From a checkpoint of a small transformer trained on Wikipedia.
Architecture: biases, attention and MLP in parallel.
Training: 858M tokens, 6543 steps.
MLP neurons of a small language model. Each row is named by its layer, matrix (down: output weights) and neuron, and shows model dimensions 32-287. Each number is 128 + 32 x the weight over its row's rms, rounded and kept within 0 to 255. Numbers have three digits each.
After each neuron's rows, "fires before" lists the tokens most often just after its 100 highest values on Wikipedia text that the model never trained on.

L3.down1556:147166099168143147222158096109157059032152136141143182127119120075155136150159067166200157144137132149096092112090111116133081219143157107135088109103150064080119123155116174134173118115159151143119148181139104099126112138130172109108113141084091105133163160111165186142143110157144136138127103170131141120114174122144163198104103116155082133116156089073118127137169212132121126127132107102112095105133103110193184057117135105103117154073128113138171114135133182142140133113153061146119113101116163154131066062129143145086144081073151142122067139043098113132170145175126093181085123110153033089090100101155138150110130110107145090149066140087102130088112170148175120132110121208133189170106056113152184082120091103141114146139110121122120147097136107166107178126133108
fires before: " |", "–", "(", ".", "′", "9"

L15.down1397:120104130138128116131127145109141120148125204090093158142102131134174125136089125061156118044151215093107176137142077084131171083128168135135129152145160106075114126105134111138110201135133183166121139180134096144138186148182101173211111117151099082116128103181128116145143106057136129137142138132148121071195103173130145137093162126114138146111107131047157083090153126118111123134102118095126117124202142162130175109097091145112121129118170125151210184157129132081149126136116163150112169131127175111068120161105130134089075067170178114194118103159104147181176188072141120170098136153097143180198148117144066172136168130091128066122158087175116145141142095153130150143101127113152177162087099088147156113112136148097091129120177124101157172108126160173107193159182120
fires before: "0"

L15.down626:157132129127183140121125122148187139142146136119121170141152168186168124100144086140156089168147122165155142164146080137124153150137158108159140150188178099102140207135157164172097090145142165092089187154117124172150140086128097152167134133163155134173161144137130098110173139087132184131143147141205087120136182120193080154189181108150139161127136130135206156133099181069100178186116082143146143193179186118123121124191156116174154177141166114147163154095101108130168109151128165121159137149160152149202059159124077174135152137174156195202133113152128164194147088158182084189146132164199228152106111116171103106151190175115134166098125069112127182124148185168129112189152157138138126108099120163140132113130097164133121124173142161128138186132152131130138167108130108
fires before: "1", "0", "2", "6", "3", "7"

L15.down739:124148156079107096129140187098127137125071150127075146133116131145149137186152106154179130154124107167117059168142124147156086151148197114098183198111096129162121165183170122084141164160141108132189117197117165113082109106169138121107098164097148140130132184136176123154178148117214110090108152158126114158194186118104161129113127204121129168152157152113151113146185170155068115118152158178196156144164126145166136167160151115150124146211118138093122123139137087115120141141116151097114149136168092154153152096163184080097166152166114117157146070157074165086118165176123074117113117098193138126139122168196098118120090184121134139089116111071190146144156180128112137147153160090163167102147167142127185085132184120126130131182048109139123099157148159089177095122141161
fires before: "2", "3", "1", "9", "4", "6"

L15.down1628:129072154127104109136182190161160119188132158164160157187151172119134158120060140047159141120122116137123173168086124131101103105116110112107103180140140096112134114152143176142101106112182118103144108102170138196138142181168147065195064194185077109172148116140174164115142149149148153137087119133131130109191102133114136113141104115151181152141107164178150103060166108123181102160135129099137117168139156126147138189128093102115121107164078173185181168155109095164139125136114156123109106149049092067072122151104119165091154117086118140106195111151170164080090112069103158116111067127146120165140150106128141134143123144156141101143129118163150209126199152164101143035118142161134193064139128181180116107159092143136085118175127186116153107134126170132080126127153170
fires before: ")", " of", ";", " |", "\n"

L3.down718:134113130127088119139177124131113185107125088153094180163121177120112108189130134120122137159053116135097123083130124081134128218140128109177098181206093149137127131128118161089157103144130185208121091094135109215163140129094133169095142134117187111139088150128127078123030088160093164123112190136108163126153094183141133125145120142140134160086142106144148130163152132129093161173099092152089100061077087098156136099091121105153136097079126122104136102145110136073104143108109124100085131113098149182124122080126165120149128182130163120126094138128165161097134210096130197145170138146174062107099087090103121107108125106120136110046098122150079098134127118145094171117121125148126111166127089127124116128118095130118106070128153156109180161163179137116159188163180117
fires before: " |", " the", "."

L3.down1685:171125134144115141131087131120143179101143145170093090116114090171061147191119120106083152117155132089114136134138113131075121250128132200106145132085178065142205092146113155169120121143085173121195160137152080136163133155136152142094129132065108107129117126081152113175138091130142150137111109127140162135091069155161117133136142095098116117127187117130081136151131130122153080110146101135146169105137129126142151112141161122106150101072157166135086133097129116149058133072177226172084075113159100093081141025165144096119120153110138093131184110160157104199088098161157133097094092115124137091101148178142070129151109133100108171105053174177114162097138166067161161122048145175088139159124067137170155191105150099093184122111119109035075096083079100086146088111138174
fires before: "0", "5", "8"

L4.down423:107129072143105086132137152103141135127145128119092099134116102112161117140088131160067117175141102084107137136156123126172135045135115142120144126092140081155174186118132105194100108109177111129158138138106152109145191116112112158126128131150190103184134148099145112106081114102168156196118072155126115120159076141115187154148081156124158163191099151181168150092147124133182123103138131072096136130127151162178191143170137075080110102156165133113101087188144112226149143108130117073127143191127164084143120190171119145125097078126101140108160177136122137135138149179089142089129169170144149116172164104078143143159121113152117163147185089153136102098095105117124113127178218142112081109135058158113143172138129152119146101131186193183075153136128101125131101123190115
fires before: "|", "\n", "-"

L3.down15:106147161123154157125150162115170152093158166126126143090138136123094108137089153085125119160135110147150095100084097134138122000110104120101111063101163159136169095169176051087208152102203151110143115118159180122177120128149098138152157109122146126160101135084130070127075115117186116159146095137163117118103150121121157138131098120137130205158121118099108112149180110099146179142112124105117121120103127134110102141132069158150056084131092151117179150138092093120156143142098184104075129098138056149104134126125114155098115093101066194132155114156128146133137091207129114129147107166159125135169162170138081134087133085184148111134100073160155170106118138113109089130150107144135138117132147148108225128131225179188089105102081133143141154142134138101150125128186129
fires before: "\n", "isle"

L15.down1523:132108109109117154141125096150177158137106109125150149122139107111120081157077148168162129189140155093122230153096073073125167252096155164167150105186172144115161093134165143183143107097106144111100192119082154092150098122143128142107075168116147154121137082142110168130120133102119163150133152104130120173125068106157074136145111120125128150129122120104109160100113170139174129131127140142134094104161151173127063071187138205074117151155201229105146100125123109172168187129108137138116144171149136174073164153128117152151128159160140175129146102127127090180125091134134092142104139162154130153127138131139077158127081129087154176137150103148116158066144106121073126135080092206148180123131121115125133111145147120136108113142143115095190199125208053154135147112125110
fires before: "1", "0", "2"

L3.down1622:109211134146104097138123132119166177164168066047141202106131115125106079133188109177142121172131095097072138098139206095097097194183074155142134136098075171061187133080119108155081157148098111154145093134102128131185136038142170176149107114156166173189131134102120132129142127160171124130138101100037121120152107151141125188125120119095099130060170183151170089111134166105082110142147145097188141125110091075158141189062131148067163086104136191051123137155094144089103144114151193109107134144150101072099100159140123097149124124133117126052142096130182142110126146133057137131183179083182105145091156068144144120126124135150140151095066182148189138162107105075082154113061162099135134113152154132122127123160101147106137107183112122133101101196135141091148122156135140
fires before: " |", "–", "\n", " ("

L4.down741:095203090121122178093172133145116129122180148094121112097167139099133140065099065083162130116160160069099110130081150123149141111104143198133149121090121070117130114140134145096168190136154143133111112138192122105120099107159118124215127067141131075189171149106105142113184136153161158148157117140155062159134132179167076142128146224149144117136077156120146124089105180144123179108113130124191086153068132141151123145103126113226151130135123154105170153163157147129072154090188111134098126135146117065125109130128141125088145166111072125140134080166094117168136145127051122168141115078187179140175186111212054115082126111142183185109151024182136129149106065159088101177091166111116098149128136170118122115109166176150042174153081130121175135134147157123111090100098097
fires before: "1", "3", "4", "9", "6", "8"

L3.down1016:090115141104137059156104180171168155119072129118133140115109072082092158114119106184103172059164134145140126143124108106123121177160156143118126113123116181085134155187154088099171166184157079142114134066126143155134216105136105104137129085168151138123099110118155146131156198144103114140115181115078173103182097126109102128068125076101156130150175093133142149115122071180115088146223032124137102211137139107136128136148169105154160126135116143125077132108116148131136136152157147111127159066122062101112110144111161140145138183103143124080171096089173127109118100114140130146118123081201107135126170112139133113098131157112104095074127139086197163158107089108167144199208108083120116203128131116150155132153176184108108134167109153128187085076119095180159067153108158
fires before: " |", "%", ",", "0", "."

L15.down1465:103133145086107132168144155137145138147161084111149116118134163120208042161148112160168148134150154153177179110141121063175142090119120115126117140125164083068153159136123126131114157134150113109172074177158069135157173125112045131118226119154133174107117159111153151105136160165163160138124088136147159151134132153122114180151171123197105174129138115136095164088109203105198152144051101175130145130090147119111134194151088111124152113084156143140120120144146145115159165161160138121207153133246165157154139147164150186128113123204141123137129129194131127142161142134133172106102143142126128133127101111127135160150103126149135108147140020189163123163109121187095149115131142161129106153080129174185105132180121017075143093168136095085151135127127114080110158163140128
fires before: "1", "0", " ", "7", "3", "2"

L4.down1317:107173121177116150158164085145146125098081080136122067162110113167138188168091103134135140178063098132094183087097124107133123160100064176163123176087137136145124159149113158166155147129130170195130123115141168178105158058077151058062187129131227165169109099167150110103121105116168176132107146119137104154071199119114067159083147115139122152147103129117134075138168168129129130169129111093156206125093077096161163083135137127120121120123096112123136132093180170174152145135108082154111133151087150154132157116119155102109158094174050150157172143083144199064060143155074167169137145126148142091117119104124069121099108131118164144153144114166162164118114107164056121118136127115120131127157143150133125118182138100107151137129136112127107158139093138104099179119120116
fires before: " the"

L4.down470:134180118142125153131164157097177224145179088135148103182085112086135152125081093115153121135168167109148118141098100112135110000112117106117163124143145119121040166155089075113182119183160121168143138110161172155096160082152150154122142121123140155167101114138162149112066208082130163164099134166174142119073135150142086148151176151168124169129126153124160109105133149148183123147179115113117128128116187103110139159205131114121111158120113131152139121133140084141152153117120093127061130152105066077145139154182147116126105126157147143154119104187133137092183120153171121100121045145118156118129135126169120113126139138154084119096107054150125136153191145095121113132169107108175112126151088154086125156128143142098102125116140138200112139142106095053107122145155144
fires before: "\n", "-"

L3.down254:132118130112089157121133134126131185123137145100124111113089121135158123132154057127084103140131109115129105123171116035136115194133095124129155121138117106129077173115144128061115121168129181114179085124094206085141141116150141106156139206155109116097145164155167147140139128077212075109145167121141098120102164120131082161133139124112065127156143089114062099213096144156129135137203184175100216209104147111167103120135124076151101163175157115154094150174164150132062127144094149155129149173130154180128173100145105097137149168139123075138107092144202173151165123123187138125096140104165133141131126121117148110142145088162115185040084130116135117122148130130134124086146153160097141160171146120099182188151112120180159062162119126085133105127155177140141152091142140
fires before: "8", "7", "9", "6", "4", "5"

L3.down156:144165158107084171128148102097105160150144136128133171141098115106116166170119135154135080154134125166124119122118118047166184000144126192105141090110142146101126135177129114123117100132193101107109083133087129155121108123127155153138139151095104144070127144136125088150180115141162135100138100132140141155163116176099122129113173167187167122145122154104105110119154078136159123109087116157173126100147162167092149146149155133123118138107066149136118119097102128137139148158132145159075088071107102094129136146151112146134137108107074114116153168127131154156085131148062103167105062093156122109076072146145126080088141165212074125143121021111112173186140127120111149054076136118231161151170093152122170092097095108127115114152136141159115133078122127145155107140133206
fires before: "\n", "-"

L15.down286:113128138134105170145136111102100144154134137181113121138117213151143159114148070146206180153110132153128099108137108143156082232085134148165100165087122095152149146111103119119146074079126107127119136145116150108132124097143094234114102148165116119164167169144102147118093094099114198100103112136122130174108088132161081189147160120118144175068181133115104160147091028116109074129111168117054099179106156095143136152113089133144120173133123126165179152136136109200175144089075105117100125137162109078148114069164109124157099162184127104071097144140186152106077149102109108098085157053155099092142134145110144159136099181136122176101101151148155138136073085192137102087148101074147101183135169097135125073111204133155125208136112153139109141130153139133098158099089095
fires before: "6", "1", "7", "9", "8"

L4.down1217:136140062083126149119134137079081121154131230029148102155179144110135130125128138132080123157143183101085149163125129168156138000136132182093109091164153047133135130122083105141157123051139123151108131136151124088208151117061139127092128111099112086168149118179156108044108167124120147075107104177161117134172132173137162112119193145161152179154120076120145166075178130139145166167175184145138174191161123223153151113195135106112104114166180135137110146135117137175088099136133149129081090113102161132184157133137148094152105134166130129125124137118122162082130172234168152166086050136102100122112123133165083130166103134173111147147106068177165119134150135147136138118145117119133122135110147179116186111121071165174139129145134181119093116112148072098155151099082142
fires before: "\n", "|", "-"

L4.down1209:143092106127172104188125125079154158145101154092112110177145055123117114120115149111126128174183087126103110109089172107116119000141117163135114112141120161118166067122130092147084156162158115094131188127171177119153125167060128118124103161155166131138086140127149156125118142079137105153141066132118129153160123151088134130100124162126108177118112086175132105140108081108169150084136140159125168145169151171113082147137168083097100179162059121137106151137071115104111163109099129088096117122099114211140123169115122122137113121117096167141098128125137138157173102181142152090106142104085093088133081109085116126127150163097125081143148059138141101112156177139123112117125109127156116102145151172128144096163156169179093120144146182188122137131081145111131126126125173
fires before: "\n", "-", "|", " The"

L3.down1747:100105089098116159135140126055079133121120175046137101189150141105189115140108137129089138184142156097100171155094138149116149000118117163074144107140128052142152090111079090143145146069143067179093152123162103089180131150100155098086119092134135109124153142101118146063108147084091159075145114151170133137187114159140199111135214122153149169135135048119135147093126140135167162154160136137122177175103119170173156126186141112091115109180194168153168123132121132180105094155117146129066109118106162111148174112124143150124113124218138147118116110137122131106124171188163135142061081160108119118125113129157090131145131151158113111111117039130181151123169115121141155118172138113159144144106181151148190106091092186178130091137144176137126122085124106124102131115099139
fires before: "|", "\n", "-"

L4.down164:111138076085147156114150137109080096148120223051129080149167153106141153138125160158076115186149157099097156142157129129115132000177093128070112074132132045137131156102097121124156131064174076134117124114157116114170149141055131137111114124109130056164144145142141113082078164083127143129094095208199132111186110186120152121168199130187137205141101095077133160074156131137143138166168173166142159167178128200132172116181142114105109110177136124118116107134107119160105110144136140124063096143127169124168152131139133100105117137145087142142106095089118176125154187218151156143056098170101106128118110149167035129198102123184095094166177070156142137139146118121128133096161102129129113154121166189136217101174086168154147141148148211111109102073111093109155140108112152
fires before: "\n", "-", "|"

L3.down600:123090095150098113118124113153189136109176145148164240128106151099175132153080213081077115076124191103048152163167078076152158116118138148083181088115101191134068117131102132147180121152127113115117112140102173176093116128082122143162185123152105125103128109101126100146077100128098122131103146098121128113131164130132075123165140134096142169114141124143156116153147086130102148084123167127100228134061098151101109121172105133135092159106129166122161060094112132130187101067164118131117111138132094173105153119155079092130034106071113072149124130117148149164094157151113118155124110104135140133196127101129151084099097121166107097112111118132136137140075149126100165216152144124106105136184163092144155137133098138069107098200174153178179098104067148164122145065154127
fires before: " |", ";", ",", "0", "4", "–"

L15.down618:080156183118151214110111119086086117181161116114095153096125143149155167118151124132170134121169052109099208156113177089122125128088185183115131074148174163090164101112161160128117145171142157109140094166186069164125141167122124210140112102126124115183090101166143114096195111168155108132173159173120132137143106123171132115219145154155093146201168132073146118104046096105160143112162119153144096141127158164114138124178164159097080100068118138138180177187135153205142104168127121086144162129148083144142148192146147168115110132110128144146087142165147142174100111105181113120072173151100129149098145156159066134134128080108125117112175097103144150147210126068078120138066139086090135113110080131098112164120106108112123154137205125059132128201156137117177100217130088
fires before: "0", "2"

L15.down806:114138121082128072172141097130150158120116146103106202112150102152138153169166099162141087155165132138127200145155144126084072204094147086120159153161103177142147127096147132169152071135082167121117095145102157083142094093152114162148067139157169145163139104140151162114170119093140130128199193097099183115190118117155147155130095094139128184172139108143125091112144096153123124120168125148198157186180134101105106121197096157171118131174120103085132138181069229189099138128181225125133159133131107120154156125149069174126156095141088132107173133136129108066176185140170119160110111181127138125144125131124137142089135119132161152087111159100122131172117188128101126107175197179120205153194102166110114137146194133097192128110112105129152131117082161081134160126197052
fires before: "7", "8", "9", "6", " "

L15.down890:062116127114181166134121151144127142121153159133129109112140163158158133202168104124131175193124100058163090156168110114142121161112122073147129135152043146151137151160124084204163105099151070117152129107067142136105101154115139196154094160134149116115053135128156187167181073177063172122152136106122119175118178095163161182117122160095134143171160143132165150100153121099138104086143112142168165189167154133159147129149159155125116151135089158186121142214145153117156125190134143111146107114188225122183168136090128093141085155136124096149167131118123072092137134223141122096173150122152143137104085143117172098129127118172156101103126183072182190082146178147138133129153134125161111107099150116144116125131175155173120109174145110170129128175100155158094111141162064
fires before: "5", "6", "1", "9", "7", "4"

L3.down1329:142112112128082142151136112134132074127165091150112121158112100111118078169127138125123171080141205124134149148096118149112119243184090160101126171165081177138099150142159156137120169133088143118127137109130138123146147109156103157163115090080119118165171095076128098111107116138134137130148091100131113137123105111114173113133146083150166102111104093077136152114112141151123166163175161156093090140172090132177098110105116183114175057091152132097152052150106128119096108173110116131081173133063110167175156127090101183150100166127187067106089107157121124112047164144148168108127118140129124106105093131182192152178123135134152133156129125141141092091090130130158033134130131093130125134131143203054143153117121111170132120176118124137136137094154179092147106166103119
fires before: " |", ".", "–"

L4.down1154:133082106122134100077143121141111155178128127129091174080057163185168177147187101175110161112139067122141070171131067116148090101082081121089131172190086194166152158164132099090167127107181062159174083088075170121077084163137167151143112162098104098107184141100139114131114135064163121078132142157138135161149118094101099083093181133128174161083121141169187113111156197173139117119127074092173134144128139095089097132091172134169146137145112120146140125074126129120148124107158066126201172087189094148113135082102113126189082181116143073071136117187086143108155147175163147145176163137146136109130111128103098090103133180190129148116126125135110120157154151133097064129063133148175130173113099118131174103166150094140118138120068125143100120100131163062099130133171085
fires before: "1", "2", "9", "8", "0", " |"

L3.down1057:173093095122130137115097131140101086152151173115152092168162135145140101108168132114152187163136126058105138144162111165153125148101116106098191171183156118143118168101064117090126185139124160177155068133107146107080098159196081139165137145086105114128150083085102092121142132131149173108166144157171135162124106139125133186133133143149137149171128135158090115166102074166095145164113150231070122101129141138140197135164120116160140117106057089189134055133147102193139142156149103159122112130086078121114104122154122105140173147167140112064142116103139128092086118140144132076147147078104081136064125125124152110171067103139144125110083184073046121093148137084160114062113125091160120151107120154131174098057108123124109114143131125054126129136186086129136211123149093
fires before: "9", "8", "6", " |", "7", "–"

L3.down538:148102140178156129150148110109184085114167132119185131137126120104097138148139100115110071010148105150083132172115105129104159097071124141140100168128171150174106084155142133198161096107132114121176152127126141176130133140161145111092114081171103101124088106116078163066112135134123192088106132132063161088170062122073103125148104111182143130105104124113125204122139088117149154119178072172097135138117135119179116184176129080179066119180110154144139113135170162123145160104203117120122098185187080141114053051132071127138100125144079122102171176197135158124155149137160163138132125156137103134135131052076136084113070155164131160107137076161170148133094156154155159078118092088100136121112125081153087146135132144046124125124113118112159136152141114139140077139149081
fires before: " |", ",", ";", " season"

L3.down1735:121137120120096108154076190128103104199135063101131090155143135110185114122124130139123172149113144141093104131178117193164118138112164112102150091131128147141146156145145172166142182106172119091140137088102160113147150086105133088155066130106131117084167070156129098115155022143095087173095118095145118130087143151105140168194085135080157163090100087119091135160117135132078108185191145085148207149103134132131171102096156115091138119156142123103146092143169146077167103099130103112177123133133140173141114127167126140104123138160094162219133105177084135116137143136161173125163080153111127204066128148136127093185194110137132146153100148080163115085072100140124118140113119144116139160038165152097197177119097086119142055158100110123087123135147120127110125130078085
fires before: " ", " (", " of", ","

L4.down970:090174166114145105134084143112131132116200114085094137173115086097183121182078144131143094179160149133182148123172198166192161000137134177137170080111133106136133123143173147132115120088163128124148096186149192127109074101115102160133121127108143112143160118168140132135090130088151113130192168130203130099149131132149100115158068142143139120123050087116153132144173130138156102137080150111148145122133084127178061200156163062107106153123096130106125134137126132122129121213192112079081079140109090080127182173132090153128116089090079125130129136171163143130140138138089184055191116163114156107161093136125085100162149095083106133178160050117137147124148119166135091137138109089165113147168152128122154192138132131103158092136154122167141155145076086091149147162155128
fires before: "\n", "|", "-"

L15.down1181:126117149149180161187105101126171149136113154173075111138121097111136132165125156122142117122124140113166144146103215132087115200087122095139125139107185147153173121154114140108125115132119138137076094106091158114138178215152198138169058075043145114122129072173114120107146095131169087223088118137157066104107103134174148149130141126119164183158178172112133146130113179153198146174114143087158139158199135181118082167137176137184104075074101114103156142105143141154100145149125179073142144140131168148135127156156141185170146153161138184144126134114115115172130133160207110147100124075148109124186142147094102069134142158106124098163079137152152094126200085153183097198110151237128136129110119147169154122149125171161145119133147139131179175138170119149128141117177128
fires before: "0", "1", "2"

L15.down682:104135141099135099159129142126145133133182123167123133214094140129132110120122132148128173141144148149158151191138097164136178100175045099088163118148177123154100144140138105146130078116151136115151129145109185117133120180130161142175104191117106114128157090164161110122126101174146141083155153146129168112162196170094147157151205140144120166162170122155125140163151158148138131096184123166120113124198166094126128142222109145108127196141147164047128102136125153131147105188128160136190071136157124177149142089107165123136173100153120129167125142144151137095100080169150164172143129162211150085142144175100162171146176108147146091136164127138126112130133119132145147145210118131144121137121159177174202136133184061146149152152111171145125189150094158125190117120192127
fires before: "2", "1", "7", "4", "9", "6"

L4.down1726:133151127118141081134196168114153135072110105161167078108109120135095138111097079080159178142156202074101160104100177105179117205117140101165149148116145099100125105123130135116144095129108126139146149149143111145094149127139156151094116104146081145072126163146136159164152098089137149131103190050104100167080108071095138104170162088086153130129134180142159122157153102102181120109119146156083134115139122148116121058111097159129110099107137149142155077105064146181149156156156085086113076190131090145077138098143191141154127160139115146136141117155091115159065148169102145108107162122132089096075095096107129108160121082064105174144166137127172192116147131071111148080097171113125145156167060070180128087101159152133156196141136122138135107160137064199098109173163168
fires before: "5", "7", "9", "6", "3"

L4.down1330:082130108071139148139149165105143103157211105145147109123185066105095123143169124122129134110170117089093090127156078092104162179114108191037152120151109121129140111066092171132192104131185060089134123158210135129165122129126172192128120151119183059163085114068142118112092121105091124165137183108146165066124079148129000137128179141139119115087095145124139203135110188109225151110182153132164136125090137119153123106169111139059137145126110165138127119158108149143117102096119156136195072133121102129118089098150101102111140111133143130123150133107152157149123125129127223112137140174059145094133183074123135140158124093152132141061097110167162100152127072138111141131125120100150095130095142163149125136124116163152191161088083141147142112120190129101125128104171108
fires before: " |", "+", ":", ",", "al", " C"

L3.down1486:126149058088116165086128133127103080160119203056115073159186167102172130117105137078083110163159178102104138162158147155156159002163136139119103081138159037139146147099108110168147142085137094163152123111149105132188176160082153112129148122099086061185143150178145087058141163105142134115128120151166121128157115211137129119139198169117119190183127117109135134092155133093112140172156154141160160169184138190164133108168112142102083129166187131124117113122111123161095100145132108116067115128135202110144126137149155134086102142135118178096134092080077139103129135222105139126051048194095115105121130131185066161158122118199119146140171093110153119123135110137167147131178118089098131165109137175112203153187070159135143143168141185108116133100121071111151163115124128
fires before: "|", "\n", "-"

L4.down494:160094109095107161149175162065140126104130191048097086139143074135181064179108093098089093104141110158167125161211145174081118135201124128092150144109122122109101117099137124092166138153154091105133134144185080146139085108151115138152127132150064168140149128149127170166139140122151154143086165167157154094138118165140160135098144091120143153162162147119107144086127117112117141083150181148142108177170153133123150172148081134115135155100142114161142073111118151087100087147124168100161144122114071096149142134178087124045172142148084109131136214162186099124081130098170130144162166135168143142133141136175155101126086137199098136171132071146155146124087139131139129136120118115134148133105190126153119074138048057193172107145156090094081117141124095105169124151130129
fires before: " |", "\n", "==", " =="

L4.down967:150106159140088141125075217087154197089110141114122155109085137138141110111109158174135176106184123085148167152151125134058125146131131128126101133136139080175169108160092120102101143112209142139180096105097168155140146147130105137098127173086161129188128122078086113088128098096109129191138104212102164167131054129124102128144128179134082128131142148131169079127097120152149164128127111069117120079128112144147108177122103089113113126091095176181189154162113132179150157145102114175146118078123098157072130109180121115081082128122133218139085163200122102150125156163069035142184127133129121120099160142187090128150171150085185132150161129145180095117189106118128161109121168156139151107125099096128159176189088083144078126144133105065110163078186120138110140108086114
fires before: "0", "2", "1", " |"

L4.down1303:144104114131140088157115108146091082162146145086134078099147169148129152084116090115120141149075121141048101091093076089114128051124089126123143157130126132116132177156185130137159074221111098159142144131168147099108159120131078109166069110165117122109166154112127140130098104085070082045167122148067139086070095128124076155197136138093054111050103183112169091142089170194127127093097172118135127118075166134129109172147069105169076114132087096122095149092182179153110145149095149149130156119138141139126114137133111171104148174109107182071151167151160176138097195146075059161046131097174159111112119115121172133153146105191141147114113135153134084135169081129101096107123124084158182155137118115168104128160094171124070140139089093192124111180115130099142172120069153
fires before: "2", "1", "4", "b", "0", "5"

L4.down1517:103148119138111125123182149131161145126164110085101137159134173138095088142101133201106117123137115102172144140114143092163127016135157171149137113141160075140152198120153171108156086111157112139154196112134125133120112113117141145161123120111109126104097097175096125160088074057099190197202103111169116114066124143125130171158133175126129171146118142157154117147175181079174134171123127195125090118118134074072159156160067141158184113135098112126123162162119116145100122129110056139112085183102155091150077153132086110146135101171104125127158141105104089137169074178112132131144088145110184107162129099202105105151162141116148180132135058100140133072123145121162141165139108124170150138173187128124120110212140064158121221123120110125071145089087143090173115139163059
fires before: "1", "9", "2", ")", ","

L4.down114:155114065116167142077155117147120076138083127103154079133156076070132087157117138156102085093092140192159136172165130153121130088087121161102101116113138161135139126158111158158112172179130171080082166125100099083140099153105086096131166100153106164131161112101100175123175114140081112101178057153140156112144068182144133149144114141130134193129095145102143141110127125131114127156117149112118079139137094101111153166065120147094134139105111132124152094153148142132194122154156183119086102126153129157114120077226095165095122095104074125118133133134118078135091116148176151198137096164101104123114173092131159065073130084116139145136140055195095120074097178110202127101104132080150146193100131117160065070072145106137140162183108137149073160080186128120110145136164089
fires before: " |", " his"

L4.down759:095110182131087100125128123149154173110123174098119151092084052155148101130166123112083113060070087191113059165099083145119096178116048115124081170088145108078129160146138129169112081091159141144124140106107152150085135157108124098155173110094133163164140179175174118178103130121137192107139136149118164136080163121136102099102118128213116143105122112177124096099121121110117129114150095128178140098102138116144148162094110132114170149158164115122204141132108156094073140130110117064161100144120112197117148122167158125143102058148166143098132111169158109098160073121116205063148090151077172086125110121119107142095154167132120122127117127124104155184144126128114108107127113157121144088133117080159056084117108098108108121168121116102178189169148099106122140203146073
fires before: " of", " |", " and", " for", ","

L3.down871:132187148161089137155120143062108051155113107152137126176120128130121123102171090173149163169149072144182134122140162158170143125095185129092091115114169202190161132174144130180126188113122127138128128183097120183124177136114142119108139153122147082093142140142102104104176043143095062093139093131142100214138087147159169126139118138113109100159091114102133158131132142088168098123084112143202134130038185150048178150109135119100123157108127081174102151115169122065140123086141153083157118126181109112108087154145163167066119080160106155165174097098127147160129154135133142148096105166094102118160147109087155104136169138129138127150117097105183149158162140119115104123104115183156095101041178100053130128131167125056141091133170112130147156075157153095155164147115071
fires before: " ", ","

L3.down1380:149141086156185114173099147128124108091103124160073110124095114144145166097133176127090103108145087123120093081146124075135135125161193153069143088092121048094138171152149136168162131094169156150151143093159111124131169136098127188101138131176109172104146147101130137160117090121108132154195107101180129112103121161161173099125127149098127180164076121122097095166154170127117112102117179159148127196176134178163101165098149148131151126031050190146099164158148152116091082116154124151091067162159120146172123170142155091139050120106160118132142098152137162165193117148129176139081134157112100128110175149149098102175121141141173134166109094136113140118172163120175187112158080093132120175150168158119110137130101137144147170177118148108122176122125115122186162184156128
fires before: "1", "2", " |", "0", ")"

L15.down1556:142129119151155127115157083142143151098097134100130119116121147082081077152142137184087140141110179116162154132134075223145146106145120110136176143094119123127147130144110120148179117159115129087105088131152114101094109212162141095155172150216198118097113092097131147106129151155172118129127138062163166180091039124147153055129158157092105189176122109147184134069148110134145126153124143075164087147151146177099053125209147126137133095119107137096081152173132157149142134143166121101096110140143060128157150113104111114119072138104126172157145130155174144159141137110149167156159107140179193182077154180137038194164155093090173164157101151191118137118097098118155148148065135161150107112120093145146141127144109115079102086129126116077130117117132144147135079096110169
fires before: "2", "1", "0", " a"